config = dict(
    positions='rope',
    qk_norm=False,
    attn_scale=0.125,
    init='uniform',
    init_std_o=0.0452,
    lr=0.00661,
    grad_clip=2.0,
    schedule='wsd',
    seq_len=512,
    steps=6175,
)
MLP neurons of a small language model. Each row is named by its layer, matrix (up: input weights) and neuron, and shows model dimensions 64-255. Each number is 128 + 32 x the weight over its row's rms, rounded and kept within 0 to 255. Numbers have three digits each.
After each neuron's rows, "fires in" lists the words (lower case) most often at its 100 highest values on Wikipedia text that the model never trained on.

L3.up71:162136129147102149089086179140105098123143099053161083112169141129130109163149170139123106085138193133101102120098162201161126160050077100148094082113145206115095115053069155160135116086124186115152109177138133106119175168127130118166117103117110187128153156098123167121123147142153070097086180068132126185151196139125129139165133214130142128151202101115167144163156099135131041112131132112172110098151124123113138093099097144178133156116114103141133084152114151140135144130136187133140138090116150151123122160179071197155163089123174164103159129153114146114128137118083109134
fires in: "are", "is", "middle", "mid"

L3.up465:138183119119146154088204115179111097085116059138076140120098122148172144092148048103108147140084111158118064126089133129123135121147165103096104173142148166075142159149117178131129148157114115096121098094073139131121131163084139135153139216147071165143178201157160152096112140160140100087104078110137119123182116170131080126074115119143135167134125088041165132174085091124104137096127107139157158076048124177124127140126117145131164133180137085163082152085122090140115115086186120157111110107124129137167131136110137158169141129113191180102157125119137160157177145119078139131
fires in: "of", "museum", "together", "andrew"

L3.up654:136126141139120176169095159098120134129069085071148116082192161170116163148124127115147152172195172100098098152120125153079132087132116169092093075181133077115135101163143081112133131151085100131147120123111099118086142110100096097179073128114054135116078133177181156174180135133102132118201085140097135120089159164087120138107127078121128129148221066138135127091138090173137108123177142095127096103111151109103125076113162151131111191164088096110060122096175119078142117128190094071103161179144100122156118107083124116071152130085146087150146072180130133104176077107128143093
fires in: "college", "german", "robert", "germany", "career", "reverend"

L10.up536:091072109152111156086130065079155162166080118099151150058131086125159155122152098140191146087101081116111150181092085129116114160114142112091136112137198118109146131108152182133068141147128077230122127090075128190072134065147103123146138154134127136094164151157152161141066194141138125133167122107180145141082164138115136187158168083123143158101138123150114205153145115122092058146077148071136097152134107157124104129139145105117088121116107104160090212110186124102115152150144103122160102148120134161154161182142172134094116098127078113123101132145111143154094087138120154138
fires in: "received", "took", "chinese", "incumbent", "runners", "would"

L6.up553:094125179154113182087140142102095137100183129157109161173096117155100082123108126107117078136140143147117151139110092059130111138132117135139110161105096179132096178105140121083120166084127125130136151141127166086118059094161153125182155161140141127067151144149119160184081144110188156075158174165058153169157132151115171176167068179168138084106156149192140141124072173112143044129102151087090109125135031069114104146090133175088174171112172191156121092116102160109115116159129118134144174122149143126131097128148115135093107111151144166125163116135125127155061091096109157089
fires in: "1", "entire", "tennis", "labour"

L2.up769:088153109087116140109108149108143110097149079133079128135170097165090144135142140116111166127095170181123121109161197128163173153134073090095127121168175158175102059097133161119166177163083108119168146116083180134115144102077130161076185090160125147149148139139155135120116061088137115072143111043105143155094155200076176137128144097135121127094112127130159138165135117083093125130092113102057080168132132108114097095167068140087091124168129133134138148115180121120115102168129201116086126155119138077143166113110168077112119150145088109167118216167058073107116109178111115110
fires in: "or", "area", "original", "ve", "our", "areas"

L6.up330:170084212155131103113105119163184117152130128110144152136173096108070130139102139123109111131109142125116192137105136122073159094081189065136121122071105118141187173151108121104103060081122133081132098066162147090088083181086172074059100117112130083156159159101159169130154089122134115163088104147129147161129096158051126107113157149131124146175121164190124159112150163156198090147138131090106181091144175123144150135160102139117123109103100148122160130086119130081192166100139217129115141132116171106129102090161137090149059118136139113124139141134048114124088130114118129089
fires in: "district", "according", "country", "executive", "commission", "000"

L3.up813:127124140136117168179158129171100179139079116111089172091172142113137095183148097117161102122113135104163113156101146174081085178103106147187120165084143117142122127108091154155150139134186142094111115106171120146132087143119162123170103121161182114118157104159182115178131087145127146147041162076120120123073088074110128108120136148070164118138159124141119087178151075094059154123155155158145140112109192081143089068150182118085159122095140075149113136244185147173130108150108109130088125142133071128171166164155112124164195099146121115112172153163160159141131111160099128171
fires in: "until", "title", "activities", "their", "active", "theatre"

L8.up365:133139100133171149115122138070199117170179120105119105151111155111118182121059133095144166135123117166129146063127155160109086144092154073140167149153155135140114130159073123096088139095156103154133108084166096171113132133141183163208129101138116166055137180127182136139123051145121139107115154117110138161089129136145115130134126144098077142085173118120165134095135163171110109113129083088118084158154149039142102120131086102089158131183093093098071175198166140152121111122105153156155091096121127149136125148124138085124133129082048162074082152132094095129060087130173141097
fires in: "george", "another", "and", "he", "other"

L10.up819:150176133143107019179107157151155108130070070057109138132155140161125147114121076116118077113176095137119189142093160176108125079117138176148143160152186141092157103168113152093099067091153117094161130130168124111149090126123117137142105117158112123147144092188074130100129148096118174122162116107161075104144142102131142184161160149157117111140098106108159204125085142208151157153105083110118063090127133114105178121148189154166149092138114157121074167120180135182164175124150117088123128159094148152156136150105115199069108129117136096133155171173113188087085080160108099112
fires in: "was", "is", "august", "later", "he", "be"

L6.up748:162122100129057089168149195130138165107116116114102098082095109140041160099130120088072112118109136105143111162148156159076158139112081143151118174121106148078100135176143144094202132200118102113095227152153133156120184107101123129185153149086103148144101155158130076150147089088127113152164132136116076170144066096154116172109109143194089088120095133159145164139073115105124097113201125167105106118100168162101103128109172145181089122080119181102131126089108067110157169082133110106118147095168163133119166159138110105084114077139164123147095124127122113109135089138114146116
fires in: "south", "election", "southern", "alouettes"

L9.up686:135166088167116110103107106159119137052117110104123123142090077138122126089179070158051151082155156143132128139138128129135166153117092107092169121096169171099094138178164114136123152149134141137076107097080139172128139065082102185068178112077134141120137096143128099115054073128124151123060172121072169146139105131117127135100073136153141101129120068120130137159150158192124143108146182118173070105158134120127147127155129111207047124124146118121125085156152115100087192131142078147152081104172084077169132162137151121090131123157075136097102121122108128088130059133102132183
fires in: "and", "well", "november", "work", "research"

L3.up400:129128103158094126097100048144091083095148137116116082094075090123174161121139081137123188113143140096153091171139204139105096173144123097147132142158114164048143185125123144098114077164128127184138126135166104164128165109166126135166175180190162091111140110089071129110126084079125133132152108133130146115086143144127112082083172128159152171109163115170095060037130152194156115139123084105149079118097108124134175145133130183164104146147138143119071149137125235117118126174131080128163104145155112116127033149158111078108101158148177113148104137109152138143036096132107157167
fires in: "round", "announced", "around", "release", "air", "pronouns"